Weights of a small GPT-style language model, trained from scratch on English Wikipedia.
Training: a variant of Muon for these matrices, 449M tokens, 13712 steps.
MLP neurons of a small language model. Each row is named by its layer, matrix (gate and up: input weights) and neuron, and shows model dimensions 0-159. Each number is 500 + 25 x the weight over its row's rms, rounded and kept within 0 to 999. Numbers have three digits each. A neuron's up and down rows have the sign that makes its largest values positive.
A block is one neuron, or neurons of one layer that tend to fire together. After each block is what it responds to, as a language model described it from the Wikipedia text at the highest values.

L2.gate95:494515498563511528504465504505515493516511490522490516469481517544495526486495499507482538496480508552493492487555508474485493550502496484504463495524501451498457455521508477477500498524503493513476483497497505532486507500489470586460477500488505510461532486485499516481501491481492458526503455515496500523500484444503530554469528540493518535486497530515565506495516507513531516541508509513501508500512527491527491483485466492419502559524514515503474501478506514516545505496521561
L2.up95:515472488527527456489504482491516512516512469515487453526470485496522486507482502500473501529472485512464501495480482513503476517479532479524467497557511549466536497526533504486512455510500479477507511469502490472519479481459461503500498519491500479498492508473481482498449553430468523502498561480572447503519545480491515518470492499456506434469525478500525527539503494525498494519521508436535531516490462521511519512494550505494544529538488513549489512553488467495486502504521494
L2.gate254:553494508533530568484503500494484515502490560450494521511507494500502509515531502472504506486459487505496514476541478531523513529539493523553499450524515443500505514488499509484460488494507478488506495466501466515511507533507495492493498493467535466546499482511506519531471482466490498465448533456505485506577524482489521511509516465483497469470503459459517530515463479517478467531538523512538472475485491480506521455473541507486511479450485532527548498515476506498510519503509517
L2.up254:518523479530521501462521494464494494480517505481518501462510501484494460551460470501487502489472471552473465471522482486521489491546529508551499450524506482469498524488520522542437532470499465574496493501484519476472503487467501465485469480487486512499518490499485498499448463485508538500471502521486501527541498497491530501493502457493478520474508467494485513508487479509491481476507515488501497496482518480533497478494500511495565463519457497443501482519490518494492538506480466
L2.gate270:563499498500491523498525525446515461526498506534523515491458455524487503521477537525490530502536464538496505513455526506509505515514561526475488520519505529488534475503516535519508562502531479472495483507452509446451486459481436443479487495505502488500490515497450492493505495498495466490461481475523506496525522463492492496503515501505522455537492504480543499466506492466463546507473503476474504548474508488478503501488540462492527504525507581524514529481498476473524506480508519
L2.up270:517516482539515498470490499484493491487460519489449472467478507527520504548500506496484521509484505492526480477481514461547522515513523470519470471502513486486501484483510536494508533557496519474516511504546505510501527492539492487475486508509485462502488472526509489543515487579493479459481478486453500506488532475547496506484571481505507526494497491504527509516498512492528489515512528515492473507498488446480506430487555472510487495482488516480485508520508494475510508499477531
L2.gate524:542509498501527522531459501509509488514489526453484453501498485497481536513513517510471530478504480496499488524486493462501526471508483525525550484507521557431510482516500473506506566513535515529479503525496508499489473495516510506513430451523429475510498510511463442482514488535499489480540521456521486471476505497484504515514486508525540474500471511467512529506478541512532492503516550493505477503516460496476489491487525446486491506482493455501462471484519541513521494516493483
L2.up524:500554460482487521473495499487486444525536521519526505551493483469482509515505509499445473515494525502538475524485497501547474483509493505544488438506493497474480453473494486482477516520524506494536499466515513510534455506521531471487481505543490462509539532541506471453499506528505496498524511468528451494522486510479511493473500464499534474479493478513553486481533539545524443505488495509502498507522510478484473492497515450505496532498488531498470516538483500515521487489542511
Description: Paragraph-ending punctuation. Sentence-final periods, closing parentheses or quotes that end a paragraph, usually followed by a blank line, a section heading (==), or a new paragraph.

L2.gate54:511503470514461464496523493496480528479526484514567482551496511553482498501491520470501508501474497488496557509533487483486498499541497519447491518515494478508525497531501501514532500556510518514501498483521504521557490522513506469495477487481508479489489462452526472490507497477488491514490470532495479549538535523482513467501497487473494462463473508525498487516495506508479528492509508505499480526499524463540475502490539471496487538494500442524428485533558499478461471492422542
L2.up54:480484520484525540521484525517465470502509519486531520540489509520503503512518495525510488513511483505501489485508492525457517500522521496487475512504444496494486538490547513500487514506472475490532492484448462533464543476521524502490528472523521468475485520504476543494532505488486481472532502536523472493523497520464492457469546506519497475508444468540488527495495516476489516447500502485526482467527527533495523486488504491500490495495440505489497451454459504514490483493475480
L2.gate223:481471473513494494494463487506556489511503493464514513569505481445424494513494491504516507517481498475537488502529500510509504498491501492518494491523496550456511478515480496522513540537485478488511497450517552538563480501515519463528460477504486467486477491528506506461483518515480489465490516493486518492501485498487500504479465501518507474478502482458524538529460507488496493549530477520535517505482540452454459510576532523498512486505484501513478490489501521494508483455527487
L2.up223:492509480467492483475486514503478542465456483466502500503504564504506484487514497468517491482501471503485450481526482487527537518548449531433513499490500473476497524523516527512491536475497480493482482535517473507507488498462539526498512490484470506505496545490468516492506481500472526518475474514530508481550503491520500474474516504530490497489504498476482515502520462486506514505483550465494511520503522472470492502502513543522448483465483530521536516498535500466497525459471501
L2.gate434:476523435532478476561525498483472478539483458481510496524500482473505465521469489467481472521453495481494519499537487523485553444506490496487457555537502500506468470524499493504502472545507543516531493503488483475492527491481508486470502496491499485504505471498485510461476531492503527465514489474514496529494503527492490522520507540523517485500506484506543519523491535471535517505495497457467523524492541494510469513485476518512496526481539489489516529476529475488484498483495550
L2.up434:534498512484505514504494494469521550480495505528520501515498533432457504527477527498521489477483502483509551498535509502491492516536484517487515505460465517520480503507497452473506490494484505545481522507486485542512502464480501479472457515509522484508518479500527501484510537479521474513496549488499479522513528476513507522492452477438500485487517526497497499488520528511493539487522499461493471538532522492471496498543502520524485492489495471523483470475535481497502488442503452
L2.gate515:483503527511470464506521552517446491509505502489553449529513508486476474518484491521507497536455512459516532485504492515462483482526484492494555502515472484518484496532479504501467498483503484477540479517482462525492489511485524525484430465473478456511476489556536503477531526528522501495515516509521499510462532572496504479499467507537523509469439506492528503556517543479504514484460522496479521449505503471501499531549483485526499495495478468493458469499543538520458469479476505
L2.up515:513499436509504457460500516525495512510520485474549472512555498466465540481517552510505530508490481491500506505532526486463501522507521552467488507509482466565478546516466476512471455529511529511536505507501470473508490523454505486483462491490549466520496505551525463492488541473523545489532481504508477506444512493450479476513494513513503511456481531525508504546483516476497456462485527505460480468513529490544472518458474478526501543485532450468508491515454489521444492491491485
Description: Cause and sequence connectives. Prepositions that open a cause, source or time-sequence link, especially following after a dated clause, plus due to, based on, adapted from, after, upon.

L4.gate247:474487502515465522485470495501497521530479533440525514507498482512538489526539454530491487484498490464480482513530466510509510513503431517495483521508504485529524504551517495483503498445431518540518494479532479506481486515502498474556476490525474518455527531467485516503530498468498465508532478483557479541498511537493486475457509505505493509487447472516529531495491511498513492506446509500496500477521520499519530531493509501513487506503531483479497513465508504496510429517486533
L4.up247:475491486495497490538470539501463501512531539457514511478495572480500499476525494447469500501469490535510521539494511468507524512488514524497461507472502498511487492496533503494442503516474467486477534546480488499522471491494514460476513492509526537513500471485504524524526506470529478481506496502530472499528528455478473472483457553510497550539498513502501536478511467490512531542500475480493567503516487515490461488494508507509460474525526521549483498461469471535490480468474499
L4.gate679:468529514496524473509446504482472464551516469446521510518517510472577500529478465489529466490461485489527448557459484521466451478559463485517504464516493488505511512520502470513507512492475515441484525540470464533466489520494500447451513512532497522468511480527460479512516515482495458491496485494483473510480507497461498490472506519520475484504487490528471558519539538487511531522482504478511529501495533485464501472498502473512516508496493537497507520518520539516509504522516468
L4.up679:503495462464493530484480531461501514550544576464502498491510524484496523484467510445520517477494493511471510511484489496512501517454521522492452533523467463466511501514507493494519512530526535480527467502481483432471524495518499480505480472438499498531508490523535485467482537501511524575489476513519478526526491484505504492462505511494490497507485499486464544477538498518510479547532517523491541518514492524496455450454488460512462493472543477473478497496534488460531485504438505
L4.gate740:488480522513519524495502517494499513531476515444531581494516498510514526516530512472486509474479547500479471510479489516505479511521466536498513479495517512536493504521551514515498498529496506551524510535490527485513471483512461492509549445496534491520499534532467568489462454473492459560530513460511517465545493529485523498485527555484514476471516507523497499508495540524485489460454531503496520520505491515484488440518520499494437499476515497516471480457514497458467504485485466
L4.up740:520526531521492499479498541520473483555546538478488506514536481529492531525515521431491450442492566465525499466501509522497537507490452532489495477506469502515513494546506520536510501457489529541476536532514515507498511494461479475499494451527456483509512528518478505502531491495504441506480517506483500519545521546485494492488464522457508484496505513473524452506556530581449484497460508496498477496483525544524485465508484529516506529508521486467468487477526488458472510496495517
L4.gate809:499563512489492470520495524520504504571519527506497516491512518536517500497536533457528506468538509494502506490503468464505523489502454507484485522472529486511481485529510484551473464437519485540448499525477523494536506511502535484513517451506451480533529511520538527525502536446507452454504466491519468505501512511447503472483527489541497513515487469499499499495480487495516489453471509521470488480506508544501513479506498468499494500533502453507468523464528459514494474511506528
L4.up809:471486509478470526485463501463526499529501536497521558494489489467539505541477519547482491506489512466485504506479541484493471467526477534493481518539481493494511471526486480492427447492491501484539433520493494480537505495494526521513530491522475522529494541539511540498517500486528476504539476496570495483553521490467483463507489517488476489510466505494532504480523479498536506513494461512493499487524518470536497479454520545487483506516496485538458510500484497476508461536525498
Description: Clause-opening subordinators. Subordinating conjunctions and prepositions that start a fronted clause or phrase after that, a comma, or a sentence start, such as although, after, because, as.

L4.gate359:509497447480453515521510521492489475507498496490549487467526494464491515539512496499517497477494481486493471509499558526493523498464461468483560505494496481521494502477498567543510452482541503476513447524493502488490495496513520489488508479510524548543548472504499500484512511537505504498479492508465489483490512465499500467499503464543488459493536490527492473483501554481460504501479472485503504466441492518507521526504497488527497472518539507547527539505451515504507515511487495
L4.up359:516487467506489473473499510450477514462504505535468500564546484481471482546462514491497498496479487473506468494528545511480510476542533475528469466537511475498483478521483532487514494492497511515537459501493526473456509545512543468513458504524480524552492496452533560551480528499528506533495503492454491483512488509507483498517483465471450510457502450451522483491491508493508512464477492513464465505474484537505515482467491514524539489526546492501533528510504486507486509473492511
L4.gate530:534493459535499538506524488490519480520547499469510486528552491521480534508476490514480516481484534504511543478541483513454501491485467512499513506477453497521463502493486537528532517502472515590506467502504538539518534504493489486540502477515484475513488463524519475517536515495541537519542485487528495510550502480475449528510486488522520488472504506505474481498542493485504470513491479477502471510519517504505484510497500450518524519516489502563492525478480524501509522542566488
L4.up530:502512484526498522475460446499491483434554501535470500494509533485516493523480484492508502450471514480512510500526486526477494498523472481490546503514479481472484473430499530556474498480499496551525522494482528513498509516499517453502466505519528496472509515460532521501518552484512481509507473499497510503518503458480515488510490471493478472502537442528442486510507504519463502459508474502477524505545516510475501517497525491485483483497533474502526497501472556525525498484508533
L4.gate592:539541468470487424539521480520523475475527504520511472527516499476523525521494525476504504469500460486497473499558459514530510503469535538545509523514518509481504515504482514488467462461476526508495499494486491516511487511508497463518503470495487485530478508513496515490533439537479491518545489500456524481510512465523471498540495490508477474489534496527538501469495503477526504488486519513484500490498511505499488493550507566529505493449486523502519506533472514529488544462527491
L4.up592:483501500518480474505459495517510493480518504483479522510478450476493510527431459502526487450482520491505506484562497507479537503522540474514557513537515511471518498462494502568515516503511482529552494504471491502489501534508503473479463493533522467520499517482526486503523510511486526492491504465483508519479509454510495515527478434481471492500524457516474475481503549508492522496523494517497521490482473521476504489489524524536523500501516467480530511524465513498523522474489488
L4.gate769:532491501488489481498460498444482508509534516515534502569439534493508493546480494488494505465498525473545503514565509512499510465502484479518503543533549485496494430521461526453479473478455530528504527484494521526528509496528541471471473512522507490538504495528507520487515485531497500499522475496471504462506477454490441494475523467510529510525515479488469457516486517473529461440499463473480458521471529557498491474514499505521494488486512508499526494491488497507507519510509484
L4.up769:532494494496498520511495472529480495470503486467503485502477481482505508523466503493491529487531494491483520487481503511473554512518502446460505472524524502478518458472537540553434518496513503507547493466494517509491570520507504491474516523530503463487481535519523518524506508502483488483495488525533503504534491491514479491523462471471491508473505490498485523483492476468498520470501504465512477541483496501494536495509476507486511476509539515466510544482447501487541492459532501
Description: Main verb tokens. Transitive main verbs or their first word pieces right after a subject, modal or to, before an object, such as supplies, add, restrict.

L2.gate82:454500449510422487487475515514490471487506510494508468533489441499541550520490482444467529455528456510512504515538453461533516474497535461503491485517484498500505487518503552492490517496504493557559510462519521505489496493496521516536470482566502489497486495514476504526476497508472494525514487480506500475512495512499495497506522493512488482520442493527490467525509455519495518485480535464508491527496525526500511507495498554489476462526500499529478481491487511521504544488527527
L2.up82:465533499485466483486481490511498511540508531518495487514477465517534509521494525428514508464509469501484522549511504498518486473463520534501507492502509480504456496506491528538510539518475518566514509530517513502496544546504534532514511494501506489539464504511492522495474529529484484521504517483532451475547501442498504537536497442503470474538507500536527449518510488522496519506482498471492494522495484543494497532545519538512501484483517499546497466511464519526519511479482498
L2.gate189:496529470495496524507492486423495497448517487513519489532481539505490516528500504489522550501523501492523496516486488495549470480475484489517538532534510461490553493498472473547520469473500529448473518520523484497476467475558501489532478526531509467544563538504494451492519495511502502511520500491513441508551523456462505483492523543472490443479516472503491487538478480503510484471521473524502502492493501521521496537524545478493498475484519496505516498492529518478485530511513494
L2.up189:524468504584477507477515503483558526469518485470525515449504476456521510508504509458503479516501528484496487443504503491536485454526487484453512490494486540514478506486471501506488526511521474565514522497504534505539532486510522540511499509530490488489525504483537530508465522486518504503503516484484540537528496511509529525450540494505501501480442501480473534517498471537487501491501503522521523515489488500450486509543571484485449501474491477500535494488469485502509498493467488
L2.gate324:499511479515546520506493479500513511467522518491490489526498461472549500530489512522486513492486487467550533456495531487526534489528554500463500534523500519457536479503469525523491499500539509471532500478472505505527531534510509518508485486509472524556510460484467455494511515525446483522510516537536508457512547475479517522490525493519484464473498501496429522513471517459537514427544462471482494504515471498518485484519533512509458505446497515463500546506494492465522534459489463
L2.up324:483498515568467493529490497474503503466491484499507504480515499461523490515490501458479522514506501517516507469535541494520509492494475493542475491544499519498486499497551552527478502498525479492477485512500530500471488477511495504522473554505510489501510498498519487515465456528555496559500472519539522468503532452522492459484474478480516465502485493447485446497534479504505501434498528511528472490457517514536470500492493464531516494485515495491491465480533478518515535472460525
L2.gate801:544497497498521525536487467536507552519541481536497508507492508433522492528504519520482492467477451519515457509484493461471496512472514468525570481497510509496487529526538499559497503486501480525484516493515490506498478518525531495532527504524500512466511506491469522464482498460468484496513468487493483447487488523495509516482519509489541493560481507524498500527508493511484496463465503555498485461524515509494475515510510467483470542476473520494494472472455547527511499476505519
L2.up801:498514512523495508506505463558545524497459480471509534503494502438562494483519494494455537499456488468461435502490509517530535536479486513518507503482483537504516490472524510556501473503497494480517497503519472491500522504491500540521517545546523497534466502533506434487500504517504472489454469548520494504550525528477496495465518497499518526476509497481469501527494500493537497548537517476513442516490518475500493521518492483501469522498493503482548502489492493499504500452538518
Description: Verb before its object. Ends of transitive verbs (often word pieces) just before a person object in plot summaries and bios, e.g. lets her, rescues Kendall, married; also relation nouns like friend, rivals.

L5.gate705:507540498488520512507496509531480556481495516509479499503460505497471455527486512504498440505471462505511482519484441478499571513467522512495481491527484484491480507482490536499454505487494498496509489462500491491541511466484520486486502450502449457511501484437491510466502537498479515482512497492497524519467493511498517531503532504536474460474475516527499557480462531471495498438475488489487465516497514496530489493500482529495488528519506494485536547491573477460476473477541520
L5.up705:502484461505484462476516508490486471512487467488527508491444547489467539514530502455483468516514490493506512548490514485490505510519487493482482480489509459507488512517502481521507503540500504503480531503512490476539545472489461482519488486509476518517494486492481495503459513533450506517524537554517492509509519510540517497508543504451482523510522469501514439517522509497492523451507446526481492488492529480497483524526531494512435518502484482520479462498523523498523545479494463
Description: Before an upcoming noun. Word-final adjective suffixes and prepositions that open a following noun phrase, such as inten-se criticism, season-al conjunctivitis, caused by early damage.

L5.gate44:477521478521442517504476497526477541497503481472531492526517485481528524510530505474555532507508520491487536492476534489555471507512487526480461511511517508473481501530509511505509504523527494496537516443485551476510492526552554513539535566519502542499508459501462481494510483516518514517488481530580489456527531508516502521489512508510491487498519493514478495545520509505497505486535465537545475491472515528525513494543540485485532501479494497490484527479510508491464525467489486
L5.up44:472496501498479450502502506487492486495512487492494490477482491478522524542503479503453507477496473521473494506500506511519481509523477483516459501439456491450467522480468491509504476513491487488490502443506510514501515486504503436487512485504554490478526462511484496487519484547516473534522507524532536500502504471477502513493511484501431485480485448521461477441526452471497488472525524511494495480508479497505482450468465479478564490495485487466520529519461540541526500538524493
Description: Causative and transfer verbs. Main verbs taking an object plus complement, often after which or to: gave her, lets her go, makes them, enabling, convinced.

L2.gate33:546506491497524511487499494480521475515479507489501523528527508479476548476488550515545488476487489507528496519521480515519513481540505488528477498453465502484542531469454511483496514506521493495509556506486486459455494531500481509526519497478506504497465534509486510471489496521539462490515544491521474504488526482497579564488546450468556504510463505497537497526502514533495499497471509490511478523506504520466482483539513490466476472468482511510522480489498519496516512475546529
L2.up33:479510512486469464486512440565508503514511555560511465506502502485521571506485486466485516506496513486503521528518507488527505548494474495479469501481514499530513522526495473481455455520453501508457520476503511460481477491473498507494473440455507475496476535533484522440472500489503512492536542464464510526513477501471543500472484503503493526527462464486470528478491499509535512532526464465492498493506501499517504507517520517529479496525530483490552486510511517455465515432511540
L2.gate568:502463480494477522478511544500521493521477463530466538504544501486542538492539491534491491510482515506475515510533560457493507500536492493517503505527467477495525475467500485454477511496516524513502456465490517518527457492514506496509505484515458463497538498545487499464479490499555499510500538486513480493516510507497539548506483475500524503488457496479490491517498519514518462483492487517467491475463508514510481495475516511519495496495535502503471483489497504462485514535503514
L2.up568:523501505525455503497518540509513487515523459507463548483540456479529520510530522481488494511431517489511480503482509495524500511525519491527505527531518462523504485527507509529461562479534508557513483469474502505535464489471503448542456498489474477501520525523487551496496509502498494491489531495514492505504539494494496532502489461496489536478479489455496476507504528521513473524489545474478500522484453528474517486484506512483446518532489487519519460503522490504494463555500524
L2.gate616:515503418499506509551526516522541527516511525479523474513470496490508512516489488516446474524534504459432522525516483508519516504519535531506499505489471489510533503517489465449499481521448501508507549513491508479498514556519471478499474485528519462526496490473511468505494450489508486499505482494526502500532528496539513524495509479491491472498514502464459547511491536526500536524477446519485480485506521458507512477524472474508517476515523493488463517508507508479511508480457516
L2.up616:511506519545525472465495541476511522501520536521508512444483496545529454503493535474491485532490533463502524510504513491467545532495498495489535512458455502461532497493497505470475499516510508479487537489476461496526510474505490481540490501488490471478500506499547544475465486519506466487492471502506506521546468480529455477477494519497499541451474493529480468480484502440470488491494489508490514474506475490492512486524537524501511494504512491531503459523581473442494478502506482
L2.gate657:493517437523482465487518506538545500512531496510501481525479522514499539480518538467494515494523488505503495501525515477492485538510499529544577525466537446532488524498503512522456511495564529501500544481501481504532514489470515521503496552504463480514477544517495513475492513543502497512484493455509496500514565491497533493511472504479487524501537456511474464482481521521484521526493480513503508491469498547533476507473478497518519492490516452538514479465488549472486530477498518
L2.up657:457513504482471490494518487528538527553515479508476493533534508457522485494508558494533493545434518492458517498543496530536531515467497544461477506497502535540503489474513521548506487468549504491475480481497482477479539477531515529484495532488474509508468522505475496512491532529531503567453569468506482527525494542492477518498518498494501507513462526468500470488496526538489497535479479463481494465497531512505505493490501480522517536508552545495507507479448509469516522475512507
Description: Named-entity head nouns. Final head nouns that complete multiword names of wars, empires, parties and events (Ottoman Empire, Civil War, Qualifying Tournament), plus group nouns like people, population.

L4.gate241:519492504499474439513497529522465471506514515505529512491516530548503444497523472519438481490542494468467505523500522513524481497496497519523480492465494505514540526443468520506436469464502498512481524502491499487498503525506521500430490500530453525489521513506519521489532466469468505476466519494500512511484504489479491445529537556519502467520482499484515494514533524522506486501469519519480508512514521518478458476551529485475464499503501463529521530494499525484499464474501456
L4.up241:519504568490447497484501476494492479503501530511452511510483534500520476463518494500473483508480492550526448486485501479514493486502511486457475527543540504528522466507494511507489459463553502522535512489474493506517518485489478492506564518516520532509470509513540458471513479513530490445455474497517492459462532468494521491467478492541542492544516535488517485531498512519483547520507486510520482475490508506486461542507482473485483519492522521497494521524525496493471463479517502
L4.gate441:477508451494556514487488479500512491468513529463495521520514518492484530512512499516471510539520483504466534498476492504528500480507541495518505558492506530480528481487520502546487544532505510527525514512501508457484512500494512486485487542517520485470495529467499504435464485494505533449469519500531533469527468497501507503468525518552468532507456526522513501491462524487489502469505530515531512500507539524449470499481477518533511522521493483513515519507489493563508482510490521
L4.up441:510515460485551524488523471491519469512491489505509500513518477551485487487486517463503508512498464453482561508500493520506477512537514461494489465478508516506449478501530522498496545471502449502493444443474507518543484461492552533449532481531504479481511483517473531499554494494492456492466512457516519501489485510478495523477441509506515498493494508505510496522536481503517506499483586471474481485525496490500492479500483504512540479486486506492499508508485510512516505499510526
L4.gate634:493488480451518503513536532493468498518550508482482491529489502555519464540454461501522492535472481487430514479496522524502480494472518501530560483516472460534499486539454539456493491457542480488504534522488539526510501488496504480488476451473468484496460483528484511476450511496526518479488503470510492474536466484500510522477449516492536488492478464510518501554540503524492477488511493540448496515437520483517502476496527465531461499490464478496504487454519497543478511519443505
L4.up634:532476469513510504520517513496476532468496482493476517546490498493541493510499528495492515524486486415506511466515496490472519482519499523468525552533512506530521507458499488527481466502497538478512499488487492486553516503512513517506534471497480493488484506481509546521478454497529498539512462537525479536506483442517483550481490496486507497457528489500495483507494521514479504541506493477444488492551461532463534482506515499505521528498460459474469520464477528506486445506518508
L4.gate698:494507479494483475506555517505514476493536476452467499530541527487491484454514477527494496504471479477522525541521499494457496518478483515505513497503460487514518502523475475527523464506564543502534475513530507520554535519514508473492508477528495509497534475519513501496471473525488520520523501480540513491508529502467512508511503488504500509510496523529488506520482479491510481451520496488465479491524520493518504527492521464494471528468508516499486470478518478481517491499466513
L4.up698:490532479538484534504510482543468520541529506513470505482547502502490483537495499536532489500512517479452468508486509499566461505486483498492465525531544468509519523525513537483484524505467493483479503497470470496480529507513490508497499511477520528505514535519527487449490522501502517506492454516506529541476480463459501489522457524488488492512498504498465520527485521560448503499516536515491485480506535499512487475479494508509492512523501455508520486460481501464509486502464480
Description: Endpoint nouns in "the ___ of". Nouns after "the" that begin an "of" phrase, mostly end, also death, completion, result ("at the end of 1978"), plus stray fragments such as \math.

L5.gate555:477471500447473436486512496527515490525522527493492488504491507544469516563483511467488509513472505479480500533499545473490507470512506555522504485470504512494504497459468532465471478499511463506538507491516500487503495511516459517474457554492477474511502519509452485502505476514480498511512537479506517471537516487486508519501506491527453518518484485499476503480507493508491488529450509466511459466482500487487516481486483480553557514496510500577506507463550503508472552522522524
L5.up555:517523489514473540503521488470507497467508509525503511517518485484508518507494467497505508523483533480533520512501508486483530521530525501499467516510529463456497481518523531478482471497461505511500491520569489475421514525517487489519495499520546446435492466499530530478476544537510489502510529464485472460498508504498476534492515536439492536525487525468476509470475504512501495465513486472475469473524522479486504492494509521501465454531531546499531441475514492536487477475503519
Description: Final word of multiword names. Fires on the last word of a multiword proper name, mostly organizations and titles, as in European Space Agency, Communist Party, Secretary of War.

L5.gate413:540480480458491538519509521509516494530512531493497514491487516509549516471481531507497499479484476510554488471487550502467466510491492503499501517519493519445480491481523477486475521487515542518551501522497466496470523525434460511510485509469503498497508465534500476493454530499490484507482507530508503471483502463519532478520525493491524513505491460470522519487534521540496501452534494488505519508492512532456484545557554542514500496498495530504497512544488505460499506504513478
L5.up413:552473470491495478491513483519490480471436481503500481521474490552464503549493516514567500485485522504506494437534474499509514511513509502507516472475512451452510482456528524522484504498502514462493415565517512501456470524504451518516485488487459508523465484485517460522505469519496516526514487495474521487516497493532504507541493517505526503500519505505539506494484532533498484460506493492502522550512476538461516491466544482520491455515505527472497514526496512504497530540484547
Description: Paragraph-ending breaks. The final period plus blank line closing a Wikipedia paragraph, usually before a new section heading or a sentence opener like The, In.